Weights of a small transformer language model.
Size: 8 layers, width 192, 3 heads of 64, MLP 768 GELU, vocabulary 2048, 4.13M parameters.
Architecture: LayerNorm before each block, learned positions, no biases in attention or MLP, tied embeddings.
Training: a variant of Muon for these matrices, 261M tokens, 11298 steps.
MLP neurons of a small language model. Each row is named by its layer, matrix (down: output weights) and neuron, and shows model dimensions 0-191. Each number is 128 + 24 x the weight over its row's rms, rounded and kept within 0 to 255. Numbers have three digits each.
A block is one neuron, or neurons of one layer that tend to fire together. Before each block is what it responds to, as a language model described it from the Wikipedia text at the highest values.

Table cell separators. Pipe separators in wiki tables, mostly the closing pipe at a row's end or after empty cells, e.g. "| 0 | 5 | 2 |".
L2.down63:131094135119160204119085181169100113127123123150135124091093152117154098156123108127136112080096117095141115120145098142145112185122153119139105130128124161162067114128132132142120107133145134132109130153129124134100138191133108095135138137136121125125148128143106098157088147119114132127113100140121133136114139142139112123088113106118122113104194162132108099113143109141074099169142119141112118113198128142113099153171132180111139138132112129147139186124142121132107146126131085119160113119137133142101123083085114123136093110110123116159158121124139190125149166119131159148
L2.down78:101128115140113172146125073135149159153141094119112113137132141151126175125149116102126098141118086112128137136166110160155179117115134120096099140093140086136072085124116147184107152097123097135127113151135111117130154119132116120116129150087130145111140130146121130133139167125169113128160138122148104124114074133161140130146106128118127117106148119175146121143137117120077109108128149096106125175104129111151163156172140179143131092169119108134082098140154107097153131108136139151146155171125087132128124146097144112124086118090103146130118146172171100118143109136180076139
L2.down179:107147121157124126138112109082118130140074105123134062084136110083137139126139151166135105151120139114128100124134143134116159144106121113101175126156105089086142132121135118147129188139152103181137140133143093116173181090095137124147136092147107128101129096120134108122137137136155101159158104115142161136120142083128150127134132124128132190134174155127130151113119148140153061131111105137116143171089174120146167098138096133132109151159125115100141147112118170095122119094119124153167109186140087130098143127138141138120130092145110131102146101126138159155114142103116118134
L2.down233:111147094130088132142122133132127102134116125133095111142120108124131104106151115116128101115135107110112105168138102171121171146107125108109128136079126093193109088148116134131164115045138111129145140145122147166149163111167104131137143142119158155098134137112101171114164174101179125142133139122102117133139074129129099147122116124129124123129123163099141116123129154107129081151127145107097154139120112130174148113175117161133118108137120132145057158141099139132125171125156164173099127146136130163142153138090155150137082069086118127123095164138151135129117152120107129114
L2.down265:111126087165126114138124075141092117129143120132126116165116132156112125131126151146095117124120133093111116082159095096099135162121134153106188109110119137125096093115121133168116130084117150147115148106123133128126163085124112138099133151103149149136185153150138113187112125113110130111158163116098081120156142119150160131109089119111098142131152155114097097162158142169166123151137182142118105161105144147112120175150128156135141136155093065123103161127127132093118110110133101132149090114157138148093170166139101126148098146158134144141117109140143144111140102147137073118
L2.down368:117140135178157113109114113110110115132125099150081132155163119091118130081139090087147141116113196116154129082111122139131159138149114158147122163115096150129116130053147118177159142079139119111107185126138112136102129065090136149111105127109144172109122127161131089139146134133082135141133111118086105134130143133140129122157093151149180145094126130153100101142122115156095108138086099155110120155122149130126143133104117140142098121150116174139128116099161164121113153137089087143123110151115160132125136142116127116130123095136183148157152119157175130139124128140120124112
L2.down373:144141094123150115134123120069100101139149122145098110157171101126129104116134063101136151103094171133173127092116148107111159158124105144106156145123105176124138146029148111157137136106151116096121182135142083109132089102095159135119125119121124155075146137148143089111138139107105130163090118147137123145113144137130105148129115127111141156129151172125096138143149118135124150144098097140110115155135172158135134125119104091123098116105125163154139123140133161140118180138136131168118105128102147133142116114110111113164155109161182148133161159121129112136125102116099134101
L2.down663:122118130121141151124104093134126096134124097136110115111116105130156126144144149129116116123130131115146162124140111135092163150146112141110148103063086125128140097113139148127108138094108159116151127107155119106174129085146154125154136148122116128130144078158116107149152131141115179104102142096169102121150129145179138113081138179103146123068132113218157113124091136131132091138134119122109120132125153141134164114138138113111126168202176152131096108162105117114142122111138128069123137145126113140130150134114147087088091124127165137123152174190126123110140134121122111113

Verb-initial fragment after subject. First word piece of a verb right after its subject noun or pronoun, e.g. re(ached), de(cided), w(ent), describe(d).
L5.down496:148095130126170122151138152178145111161128139160100162113166155126057100156113097088154137136136122138136157096114130074122091136106142112109142108135144130119155134153125113107123125116105127127152122111157106156130092094092119146163138120171104111122122176150140139110112104135135144137148167081137141121103121116107156148121131151120082137119113092129128099143134128125144036134115121131145137130092107109081147121090130172157137109131124148120129144138106171103133101181165129124129145127138101139148119177142132123112130151104105090178189094111117120119112116145145168107

Mid-word piece fragments. Second word pieces inside words split into several tokens, strongest on "et" in comp-et-ition/competed, also p-and-emic, st-op, f-und-raiser.
L3.down204:078121127161083110151134065109151140114156155099157096161150129149129149113141155106147153163132119149127179147083133130109167125158113128177113138084152156089127107140130117166137122133129091104144127094157060107141129120129108114111125124156124115140104134125104132179136093105111138141144161128096136155096106125088090112126149119107128118139129150114159153163144128126135125090120109179138126152101096105094120111108124083155143108129127085088154146123079136123151113148146115143107144125142140168154165129127146138192145148142116090145118119128170114107119112106161153106
L3.down276:125174149146096137156101107109142132130140168107127158089128128132114135136134113104143121133135103135114116079126161144144165099127065132124137105133156129106116131098122138121142091157116121145174079128099127141136110161141129133111112133128126109116122135130127136112174136130148109149123152132124169125159146134106136092120065113164151187143132150107141102108078095103173172137123143155112082162117109120199128108192110112135103083095132141137121165117120096104117094095142129165134133112119123145162088105159162125128095146165165105159102100108110167105141113132126114136
L3.down449:163160140141159110115131166112178144093124133113101129190161131144133099087117112118158137109130133096119104135139157094145138134100104115170136157101121156099163149151127125130147092123147135116141164139159132088136140085126158122153080100108176141073146079118100076139116110126127171135119106126143147099122148128114089160104169193133128097109119106136157105131096125097115097110123129132136151149132141153154123114136132137137122127116111176147102122101145149172146101118178102080135130124146114104145155135106148096112130145145170138113149127088124084093097122132129100119
L3.down476:091128111139115123126126129151166159166108182125178134104122115095163121094136109099176108096119122124118104150090147121129136146098129124131168115130158128144103099109115157193087090125090123130157156149129139125155127134131171176120110169129129125054147140137126115156141143121099179148136091138137109160181138116146136094114090125132124092118124147123149128114115164120113109136134141073117117156139133161124151123146095118139121107086130100089129163107147139080156164133168135129138147089144141148138114159081103112113104139107145115103103155106113113136099096115143158135
L3.down530:101147138137106165111106151143129131153110093164103086156117100124153170123171122092137171151138124107094111172119119135101096102164141082104095133155128176152086123154124083148093148128171152117128156109131160153116130126145125108127087101085103166115123105142101156133142159149145156155097137139079106114156124114136128134133133104119128119106096112152172150119129088132157142123153141139105134161134105129092078141123085134157144127123141133137091193166084122119121167098098126088132100130120150108140113154110107120089138136142118167136145135122125101132128126164140172135
L3.down573:154123118167114088150106100160125139118135096210134112159143120112116127089089106107141135168125138114127113131143144152135150125085103078143106107111116187091190132117157138147142105099169125134127125084111114131136114114136148104139106105121129160068114116109123154127114110162145172139162098139098137149146134124119099126148161118121141148112116120109142099162126119124150160122145156098132107129141102175157113139144138112099140088166072136114123154107139140133160100098116109117122142136139099145134144169127133085169169137124179134147152099137110106116089123101162091116
L3.down580:130135120103139138075159139109093151143150124177074129095182143124158165116179151130128097140142085112126107134122118099081170130151124115149164109137084102163148135142116084111102162165138112093132132108159123121102141120130124110162144121124138124147136111130143164102139143121135142124110144142143130115111138121135089100098133118068093122166138146144112126136149083111119112102137125099072142163182119150142146143105128100178110078133100133124123112161133108125123128138167157166113165130131148084129136105092129120106139098095157178117144134169153100100137152122136156109
L3.down623:114103119113123126082128105145096141131134145144198123142116149161064116104140111096113138150156157148130154167134142102068134094119110074102105121092104114145119139146146105099111128133158100143173106106134103113137154115107147112106121172152126074095135086150170136143123108158131142135138122106089108135158126111091108142107109123086110152140125116114140105145114112123109173099113140125178130122164142126091091165164179139127129134130117128172147080141131152147160123143137098122119146137129112122136111095127114143171185147166149132123150111147106126178133137104129157133

Table row-end pipes. Closing pipe at the end of a markdown table row, mostly after header cells (Pts, PIM, Year) in sports or election tables; weaker on word-final pieces.
L3.down77:129108161138150128162117110136110169164145153127097107086109123119136084084105130090127133159133160128117148115147117168164123110122148145121148083175145113111139152098090131158144124142111110121121124135093094173103139134108140137133157087153149157120103078142144088127120102144130124156131112147132162153125139111142131109109115122108149159138127120130156127138161120175126109106114121151110128154124116108127136103093112138146121130129165104138189113118083137109119110113144126118166183139131114135158060102129130096163158101145098104121152091080173181165101160098101095105
L3.down175:097159114168097124113115092113139144128097133105147093165126132101120134141157162117114138112112162130097085147162161140128128163120102122155171107118123104099130132140099174145154143124117152127101115116139123116116115072101158109089165099075115155108115115139106098131170124139064087131157125101124126104138158081116109105173170124143157158114115150137137118153085125109130098145180073148108114169121124164132145124103136115132117134171118158146102123162122141143160136158105123135122141163123102134136108137148136161157113052126158139114146137134137139114164133130123097161
L3.down235:140136155114144123138127181127150124157101153117109109112148157100078139101113143103121115157122133132153122155118137159187110126153140076093089098145121102152146095166122157186142115166114084100127135130117095153137129117135117134123147120172154115165105135130125157142105127105111171108105105152173142103084127133138158126120181112129109136157108136098153136098126153137136083081163152138096138093111132118084121130146107131158126168124153119108127101153105135120138124172110141107090161134114098135133099138143125142107121126067101070187137092147132118135136134111120135156
L3.down323:122114106100117189098122104140091109137145165135107100085106093135097101104131111138095098111065139102117182150121120137154146100143085143112136085108139170139131130134169118154140176142124120107093141093132156200116142150114152136125134140146131128097115110155115091096130133110092141086131099147134170104135118107134125148159132153139119183154130174098140163098147094121133090108149172114151122150136129136141128107158149114123128114094089165153154147135127121150159136101116076155132141124147128152148152104146094136119130093146125107156149151140154144129123101131135135084
L3.down415:123140134163106161096119131133159133133123128134139129147107124094126121136091134142140138078123139144102131151169154118128101139112131151126124116141136112150112084141119157127105147163134129122122120095130114111083129150156114132118155133145141135126072103153113126137136085078081117142134105114157133134135180118105117093119156090169080172093106107107115119161133105111150156131178102119153156121116082112106126153137118094090119138115120142145134142109113144063139151087112102127168137142147150178090171120153137151155184139130142195132175126157087140174143148145117124107
L3.down625:101152092137096139114094147135127147145116133117151091104140177103125131109118099132136146108111157182100117152158127082133140150141123104144118093127110099121113117124117097104115138179059160133113123088090201142123123127140147130121118090186118136116156105105165092151129094123113099155114122125137107140118128130144127106131108155141113154132139159127117079124137097151128092157162178160128182100097145170127162149158146110073082134147125114128118159149121133106121164124135123158131081132125138115127128141110122111126147161137123098136143132092161129145177141115099163159
L3.down639:138125181130160117162124090081089116118134157104143126102166115108135086105105160080133126146111111170110133137183128141156136126119109124142147097136138169120145148093133099145098108102148112136160147125107145163128118073132156162144159130133111160141143136112124061095144148141075133111154081144125104133143155182120105149134085130125168168125144123136127132080148148136143138141127110151116163158094136164109134130134118083113106141112167186088141133122159078136138092097097117109129102141133104124133123131105126143102153147136151099119135109141154136106145106131137107166
L3.down689:119129131144126108090125105091117107117143089124135151108157138118104176110168131120102120138116148124160146146166155131136125090147168105178155084109099136130125106126170129166109093130114106108127080131143110146108109119116138127116142134098112178119114136165125093204162126142096115167094102152091168161118114111127077158133136123112169120135179126107147151120125125111130142116126141148092122159129133183132090115138120090091139117112111104140145146138105145142116084144176104172134124127150168065124120117112143138111111117157139128112094090121144095105143109120125158158

Mid-word fragments. Short subword pieces in the middle of ordinary words split into odd fragments, such as distra-u-ght, nar-row-ly, comp-il-ing, Cal-if-ornia.
L5.down410:128095099133099126149106102135122182122142102151127159176119140137135149141108127154145098125145119114118121105153142128129169122143103108134123085155120131138166179096159151121091125105117085113119124125143159056150133125121163157115098112146147100162086126143125107128152138102151125139157148107148131112141121130131098113105142151077112130145087130131085169116124118113118124141167166162094135158153173151119166109149194138122117113118150103118131139107110097099114109126079112182136122137112087148099071156138117117125154112131156158105137154153112087153129117086123168131

Year-ending digits. Final two digits of years split after 18 or 19, often in "In 18..", such as 90, 01, 95, plus word-completing pieces like Vi-ce, on-ce, desp-ite.
L5.down110:128145159114115150136100115126148162072108116118133119107126079120105099112168176100171110111139069145131097152162105154115113153082172131139142131133150137116089119152146113109139082108093110164126110145127103131139165144115108090145112181118156109122121144110143140111104136141133167154133117145089148126132117160151126123049135126175097146133100150154125134162123119111143144134101126110137121094151103086147105162156151126169133134128107106078134125079130141127173149120154132107146132109144127150144103114122125168071104139134124182142123128140175109128131171128122138117

Date-start tokens. First token of a date after prepositions like in, born, or Constructed:, such as 19 in 1958 or March in March 2011; also closing == of section headings.
L3.down51:135141149120143145130180179102135159106120134121084105106160094132094105133136115100135122129118164127103117130175143140106140111143120153107164101131147144105156093139136151153128116115112141109111116168164157119122074122092135132118105124092112092144140150132121132119153202107177192136140135111149132138135159084154103146111146132162111111141088091155133126142119137151160186156103134163125111102081102129145139068168119122118157150154150110110161096116116102121087155146115133117103119139146135129090117137122080119116127122153163104121130144088087155122134148113105136100
L3.down52:167152135148165115145145127147113152122119128136118123111153134150083096117135082155106148091103095126057145123096139179140083102125152132102116141120144182121165161157117119097154090102125136162172079171143118130177119110135133151148093107130153134122139123139099132104153121114125138116113148165141174137111154143087098169152159057127109124080107126125126082149108118118130125116155102151134170126162152092109136113128144101119144128157126110158145156105110138129095103137149116123150127109155133122110121114142176124125102136101168118148104157128159135119111096102140136093
L3.down199:165093125168074070156125080134131148108079122109123139133145133121140094150175138106109116147088142121174097106114140113140139110118102112136163124140125146157141102110134142135144098138148176137116104143139081146125121116147123137131150109141139080147151131143138174155165133107173155078191107134100103124119158150096155140162125116139136106145128129129138167166158155173122097137087130083112125139111157128133130095124126129140145139124134087164126108123088135117122113137122144109145102156122071104143094122100136145159113126113104131092097148158084113145112139128087108169
L3.down220:156121136119162136153101137127081103136149156128074139120124130144114098129098107185131124118131109121131086121119158141145120146070151121133159111130126130111091112083137116141141129128110118142082153108096125154122117159153081140141128133134109153155133159134196111123121111120126126123118120129133162118122137124114129133133147118142154104160160186103101147111168137089072105127141120158153117186135153092126131137100109127155147161055170110079115128160108176106134124162156124117134111149118196101106124127131144136094129120094113122161127123133109078106132162128152152106
L3.down382:123104115127093193126118098097136124126158127119169111107143106177134117136133110100136138131105111134096147125141115136100134167149130153108113104106058145140169157107139132128102071123117119100128120090147129091120115162116188133121136109160099153116092120169155114115121099076100179133111113141148170131129108164132141170142137141120144172118131161126096128125119168173108139123126114109081136125124134161141113171122147151083151153126139162143096140122120119097119153086130133144146078112104113130113121132127110112150170141192105153103122125158152141127136110099094119109
L3.down405:160141125119130126134144122125130170130166172144154144094133158146114103156111137122095150126142102112132145128108118164145126093111164117095142123102084158117111106100078132138138131157100100106166136121086082131111198109135163147110100154105175084156134108149103155150119132106117137144078177136131127115141165107122124142110160134134143106113164077133104120128096111157114129121157117195133116160129153145114123078125145105161100114139119113102124136143132121109128135149172162129089146178176121127139167130109162089129083117121103140129125098141115172108106108114123137118
L3.down418:111114121143195161142099129137143157127123140123162144148142104131137141129101129156123104094087140150114116120162133127133176152126103119167161165124109149135140160104131117151109146099080099118099167114166132070137150112161111141133106099091146143149119122115143118125148071137128124089117128115112132128117164186136130077143157107154102138067131147133129163124142118103144080115121137148134145090096109177101128107135093134121103159131144129118066118150105143112102172122137124094131171143115117188097134152136152148130131146113088106135155099138110137135112123098160093145
L3.down491:113143146123153077149143110170110142108176141121097163120114123129124115129127103103162117059127109091119067142156150164128132106123121160062185083140166162106114152104110132130140120117153124144129107162113158093136165174111127142151143124132107161117137100100137151116131138137171140124139140174140167128108113088162151141144148113112169097144105139120137148120145146122134122096107155139122133129106142084145120135114125090123169136118104124129127126120125144103110105150066070126133113177161137140131121127092184070140109129123130138093101133144132113115123101127151132141

"Such" before "as". Mainly "such" right after a plural noun, opening an example list ("supplies such as", "programs such as"); weaker hits on infobox-field colons and mid-word pieces.
L2.down113:144099139127137130142118105118143135164138111116066114115090153096168137107104155157152140132125106097132100149130137144147135091128100103161102168134144133106165105113120093112165108124140139113154134130128129110123153131120104159137132159144111093149092103131140124123135154127142106148187126148103126133180183138119102153130172113115132108124099176131123142141109082106135171108106144130180101131115146110101102088107079157144132075141115114102123143172139130100107143147072110141123097119118122091117083112131085150153139158175109148136144197133130118113135151125143115168
L2.down140:129116141090141098138143095121116126084125164103119140126142107136111156161124128124093065092077120140158134125112167150156169089096115167106120164131137134131137138129130175106180145158141120129109087147151141091151144155111119106072119119171120131122115089147135096156158144132107102104082117074105163143153097127117148124113138135151111122136152100126132179127150158126165165123108120113143096117149110115126070101134157118142134133070111099143140124137114090156114154130127090135119104138129130170123125096137121124166133115154106154179143124117091158098130151163138141128
L2.down477:155142123127104132100153151116166094116119120130128114120079143115164151136131170108143095126141157167089171129092120101126122062165120125147141198091166120108128132122089155140145138133133164144147134129115142124156125107130089138112160161068138119130110124139123125099114113143108133154136091097129115104146138105153135129119126149133135101081160133123091178113121173097160147148125115172078092156152150102164159092156125104102126115120093073146152161091134166130132083141082130111131095155144132100150127114137114125151129111141133120167112120133135109157140131115114102144
L2.down484:126125132107089134099132174120131128128153117124134086149176139090130147119112169099126138113105117153146155162103124138152135135141157122130095144133132179158128143109156116159130139107081147165077140121135113133167117125177129130143112142133124139073122149119162150128134105087164078138151134121131117121123115198139118123118131133150144118130108110131106132123180111115125140113142150103175118114151096087104137099123132131109096124106152176123172082091141162150141143079114109153117069132078102129133123146148141118125146133064113134146120073140148170089096124125130133100
L2.down557:118118088118131132155117138156094179153148150103134123121117117138151118130076114115138140132092164114092120109170134137083090165109176102141168132155129129118122140148104087097117140134146106148112121124138092148107140163150142119158122129123146127179119170152133142118124107142122144136030121153149076141154120148139161100135166108112127156115121109119124139112103130141159081160149126105162136122094128122132146121092153103103117143123118145091089113104101098120117160160126148153117128111140147111148117104113129120117159168098144111094194119170141100088131165103136143161
L2.down657:103140170123157115086167137115086103129102116102097124135124178111137160138120153152122116137126142141132136073120090149150147106125114125145144134136143096122130152171133127118139114177084132110112159115187149115078135133121117113139153109105137087112175092093092160126144125179131116099177113129144097152160111152123125132151151160140126104153068115134145119150082087174128118106072119129082126126108160123103075121102147106153145119162108135141114118130150132110119081145130154132132145147122168126115109127117126150117137169142132160145175163117149106140132108126104093143
L2.down669:134152143101087093115123115141115124147089139162136090159156137117110152143114135117118119149103158106096157139137122127142135117097145149119108137143106084142143079127119175150111127125114116133114099115070117095114171155079125127121095162166119093148113161113152132126082115077111124145156147128152149124130101135149175101105119121119149140124164109131135099179139142167171135119146135124134076106201119120141126102179154166075138136087119106127137090101156127186123126128108103141101140132123148132106169142103165120134142139129136163094146147126160118159129121107092123130
L2.down736:153167174113101132159154100124109128115108139115122100102141140103166159149147148157144140145188147137099158195128148163137164124145116084134099097127110111138145125152107117119102178082117176129094158144116098156157176114154119150155178135130161088149115135104147116124059135136126090123133122130142111123096119147131144120101182135113113118126169122133113105138101099138115102132150118114163151104124124079121103102104155140119154174113117128110123106152098122117134097111116115150100107098137108110125118165141128092109141144110124151155133145120156099149103138092095085105

Years in date phrases. Year tokens in dates, especially the final digits after "19" (1970, 1985) and "year" in "that year"; also full years like 2009.
L2.down185:136146157098134128133164116136151135122129143127178161119127172112139149093100167120181155127173120184147112153141180113091120117113120137139107163119100146114133120136133161121134140128062092148126131153142103176078139102099123125084140119137164079098107122128113129143105101159071102120146122084155075105161115152100141109088171155092162119091128138141094132126112116170141156130096158096094134105108137153165124130141135129104153115129112142162103145136131129141136114108112125122128117151170133094105128090083153133143149138140150117136115152108119121136128140114101130166
L2.down326:125113103113171177131104093107151125156176154145131127163094117127102131116146096123147164140143137061124153123109134146129134106146135132136114151125129101118139108131090175128145168142118135144166134185149131095099138111136152109101139098164108121127159104138121151102123130118109093100149112148119107141079129113116129162127162132073129147122127113133147147116100088113091137105144142116146125133148110109137123136123126155126162155126170113123177148085136087170113127084093121100156110191160145111144170133164102161121098120082136128149094083141111124135163117125072128114
L2.down327:102151173098134123099110114084123100117134140111099096180080140103139173133104110112164159112139159102162171160138198136181142111116147146097111124133140105132143179131156145137113131144139143113100142115137122115146143107115108092109124120111122067137131154120139102112161131127112127108114094126137125148147096128149174072145130116163099161111119112137147126083131099166169175124118147089132061073124109141147151147125134146138127130150117107138148091154130130142141113131116078127145129115112097138139189140106144142104140146137107143122133130096150143139138167095122119137
L2.down425:130129154124137145134150149123119075104130143108148095106108160141138118147104123126165140136163158141125157124108074098145091111178155104058117160112139080124105158138101094121112133168145124123133103138148163119105133082088123104131141091151146140119173121136110106137148123101110118123083174101147165118147120142138144116113068085147142142130138124117118115148135154128139155146161141143167121151126090135166140119131130116163114133148136135104133159160171116150116106123105112137142159105112123115118112166123109111161088143140141134101125139062144114124136117169144196068
L2.down486:105114090144136153121140145126068134124129138131144074141105175106142114138129144166118111127154129123126162134084126113125182129149165116120153199156164083093099122091089113151146125121142121136123109108139121145097150093111129100090135149143110097139129166113133127098137150126146124129117118131114080189104103143163160154138128110129119117123116156140116173150077122144128121109114132134133136154118172131126130146130097129112089122138130154095118125155133114138071120196103129165163139149167173153108135110144127117123105105124143096103154149088127073148113140155130093148
L2.down492:125133138133187137087152101118131139136093131106090128165089100132171146147143088130125102126121116106116151143078162117162177129127094108122138111122130121104158145127190137129130146156161105114167147108134124158154160139146144128127093080123126106161128177110112142120120094158140084102077128122089129081113098113151135119139128131108117118090151139187125126134110103083157122129122162077122144109176095113147110106111135117157104155121107119146124146139176135180118123139092145104140135113107156111119095124118130138116170119134156144145134145104174139104091117152112160117
L2.down510:122128109137132125100108138125096087123086128116099124148114141107120124105134142093096113136155174137125163120129100097120138110162116158142130127126148084100145114121167118136154148132132095105161157135125166125085117134110121096137079181127126113180135128103139142158115110130139103141168113097120141137146192147159162145124092153072151072123125155113133096157101180134090171150123107117095130121133138133121150196169148147100133087145175147168156166145124124109133141105097131095126073101111123146148119137101154121137114123133141129139112134129154159108130126154114171116
L2.down653:159114102168137102119170151127143175145167176138150146119119158099136103123149146113123123127119140121103105110158148155166135087144132125172120143129109099137138096121140127111119100132109139127146139092108139089148119136072098115102197101137100089170119132146120141115116169141162111121110110119115130110125161119174094105148167096106129130158116153141206141142135077097084132097118142111120158110079198129136125155111101147101138135108159130127156173141102079120113156125111125140126115116098158132123130129134079136134122124147116141131160121088140133114143145141149097138

Word-start fragments and table cells. Opening fragments of split words, especially "re" (re-views, re-legation, T-re-asury, T-ra-ffic), and cell separators and line breaks in Wikipedia tables and headings.
L5.down562:124127128113102133162121134132102132136079167115179120110138096150110140148142186152129124113103155116094137138148166097145089139144128109128145119133164079122123106162135135153092149138133141134097125085116147077133101154133117136105131098139081135123115142129118089141103084132159098152155173130184156106127124097123123098128152117151129150179106112152124154117131113133159090139131108139133109115113103119111151141106127097147125133154112088136162086175128162145140130127145166190143110120105084109123130137101151166104110143120159153080121145130151149101129143145168133059

Date completion tokens. The final token that completes a date in narrative text, usually the year or its last two digits after "In" or a day-month, as in 2026, 19'23', 25 January.
L3.down53:152121133112142109115130140096093084109127143116155117091155169099154133116158098120090128135101123110137179097086111093139145133133136152143113149150158102123111145119101105129128164147162157106137120136138162147085095146117101140155136070121128134140116122115087100141138130165124160087108140159136159094142107136081145160127136114150194092157103111148146115088132114091125129119148183163116120148149128136124141123070103102138120128166153093113111128146147127130092116136143113139120146151123110094142126110071132165163163109151113146106177147087128147154137156116135145175
L3.down61:122148132104134093115108141110123134123124154122102149135102111152128123140083152133136120160104154119147111103138089145146099129122159152103133087166103101126129147119123143087119166115132114125111104110127173103088154142148150091121128120142111141118109100121073122104142108119135159112146113076142152147131102097073143163103137126085155143133158130093131160109160173151122148142182138151131110138162128148147120111168086111112180143195173075150134085134124155110105142156124080128149174123145100130185125112104109115172125129092141092148155121124118136145123123139136120142
L3.down117:160152140100139169102148155132116130074107093125157128158101112177108138100127111149112128111152138130158137112131114133154117116117144162146149135090096111109105094132115133115141126113118119118135121121154171126077119130101116116135123136113116145080140157152093144132165139165124139141115099124151179098126131101116127153080163087108164104151075088109167139132121135124095133121144129111127112151177092116127152112118114092144152137152146124163192095149116103110138151159102118139141145165159125099123103100110082155130150148155155149121133183074128075158123103130118129165
L3.down324:137141142094116149167123133108112120093130112147143130162148151073147083110146157115150112179108126113142150070080131127139130101165116110132107163129121104130141111105132118129120079116189104144089103124128123100122175089131110124123111100159062120146124132178113171135153127126165152151118130133125148131112133125081140149133095114146158120157114154117164152098092131147149138108168144144170157167126082158116141121115104136171150114126132140127129142121115111138136140142137094185126130147101151122120102090118107087113125130147124146179086121094097141148156091131136110153
L3.down486:129149124111162139123159102095128100104114095124077084117145172131119101127106142139112136167128141166143156130129125118146145079122179084138136107158145053129124107145093133172132123171136128120133137129093168146138105124153122128126090123114119145110155131103154089121138141146152129109138127133141118106131141126148155140125134120168145086119137145147111161145137154158163118072183136146106125094114149113106109093129119124169062151133097111129109122153137135121153056134119147142119114168154140109166088157104100134104100124109112138148129134082150117121109100169169148118
L3.down488:138148109158098186126138129123118133129149092133141139127114162109160101103100145134163117150133145134125109104179106112129100105145104141121146137104099121173101133129123099100130113120108126109162057113091160119123135169134102113104171117145113170131152136132129119145137118131138111151200137077126064146100112084107147101130110142129118142163131143112151108151137155139144134135165139096142120138160097130181149149118170147152136121165126145099106144109145152176152092158116142127129094113121111123131128076148095138129094099182111162128118124069115152113118118145121163128
L3.down540:132096101116119130171120112123141124129144128157144135152107145102136131114124117155137107124142120090119132113081168120115145101130086119135105160091114058139106112128152105135162094150152062105127126057158183105130138109122092123105108164127153130123115128142142134078155113146153153150161100174136121138109140074132124151117108151130159128170116130155150165121130114091130094125123134091115111135135158131193133135141100173147116090110156127093148122074121097091161137119129111161159119134150127116163133103122108101144091149144139168131145115124151130106143132160116146166
L3.down649:132101121143141119153145096121100140142104151123053100089141172119096101125129133130133105112113113151129116126103165106121103137108114158174154165157152104143160112135159149154106155126162123127105171113144117160139124118096110151144161092133113140152154125108143145171098105136155121126163143126111108107115130155136180125128157113095115092159131126100115150125152135134156089138115070126160075152117150082149117105126129148121152171097137126113150128112107162121146076094138101162099132118148089114134134152077081139140089108080141145158154147134118119175130152149119121121

Word piece after f. Second word piece that completes a word begun by a short fragment, most often " f", as in f+ifteen, f+ell, f+all, fo+od.
L2.down520:135137117098075106117154149123145137125173118107179149122133120102073117121146125123165138102133139145123216161140127112126161160115115081128136124142138130115139116113131104114113104151155135168116121123122132126196123113110078163140160108091144175131138135084129139145117128119174110126081125088101184130128112113159122138119123117145158152154088153134157131134126120133113116101091168128136099115127136106131147173155141124123117096151120096146175145125144119115135136109104157128129122133116102137124132116076134085178132105123073088116152115134148168132088130085128148105
L2.down530:119133141099107155143136085129112142109108111133123136100123109092121147096128109121121128116093109132103161127128116112124096144079110148130134132132144176126138143133087149154197136102161139119122111090124107141089127134121135133122126167089120174110203118124137159102165098186130129123074159117137123118202098092175150137119105147095110101136116155072158132146124151118203138108111144139098128101145150107143119128120116125173109130146102113143127115103151150148118084134115162150153102121138120107129142134122154164136114166132154148147148091150121131154100105125112136098
L2.down536:153144138119136117141112137120151115142106117153164122141082119103133123128129106119133099142107143155127185167158118107187104151149172117109134139159146043121135171131127127117092132100095110128084127166135121107101122167146135151111118114112120102142155097173142137143094146149094140133138131075133127153092118135070131173117128106147098125100151123139080147147135166121129120154078067101163095141126167127098129145152164117122130159107159128108153125072118077149131155131136116157102111091118135138151132151162135158152124136117134130136108118106126111117116098149145123144
L2.down556:152123106141117136150130142143097158135116151121156122135110115123136142114135077142103143129131113140122170134134131126122114103133128064143158108081126171118077117111101115153129108113088116165137118161135108107088133135162136121135128165171146097164125125128162086079132106113197143073100134098132141190100088118166175094136092083118138152104165123165143162112102117135131119154103124128136095095169119123112152118107147152147134178104116135141130130085142095181124128150095095115149140138149161136116145123095125171148106136151133143132118126125146135121118140128126083103
L2.down637:106145134170147139153128149180119131107154140108129134125128146127092090144091107111142126140129123132133134142125111099155092108098116129118132107146107135147135095154102127127112115143145092102100139088137111179095132127137130140139129114121160161179143129133200124128167161107102126104138139171096098090122131131135124150109119138125089123130119166128142150107190176140170129118121146148170103123162145130101125137099140127148127144140089092070119119074112112136118103141098132141157086141154174099121153124125077090137118154143088160182138115114092136073103121137110154137
L2.down648:143140168107125157145131134122132154094177102071151135124105141104115161188116125161163119119121149130145103097118128146104094111105154131175117108123140109113148133129134142139122127123082079127086078167127143101152158114131132087132104115133132115122129139165132131105114146089131086115154131125101195109109115154129160111146205172111130144166139094109162133131144154129156135122149150143122136127129143113124117075127118147118108159133138143110169090142124114099131089115114156139135136137131107140115107172109122109154147129158190177139100119126104090112115089144090122150
L2.down710:161114109102117160147118136078101135116158088130127142159141110119143140076149105150121147165122133108123124122129158072132112114115117158102138081101084153155093088100142139111176108143111124119146103117110130117160119160109112110111134092090142130125131134131125119166191107148125162126115140124165117168119105155133116124123144108166156119097118131119094153138102106117139181107061165145126141121154089170159116120120144091116115141134137173108125120137138158103131103099122092119183107122168175125150154138121143134068147131144134141117123188103122109160139127123137106137
L2.down748:147093125164117113112102169150121130177115158133120109091124118119123123140063127154108142124120115102138113152169152129144169111140118127133119127161084145141171129152145165174140116105136156096113111117152089124139143117134122163097127158120146123132129129127150092128140111116142085109162114113109106129097105156129139127123102142121122157134148145109107153106128172198142114146169118101132101155160134100130138136100120132160129141144128136087099133130113115142125148176112092143120123126123149162074118158146151077126071082121049158111187110138105116162123120129167136114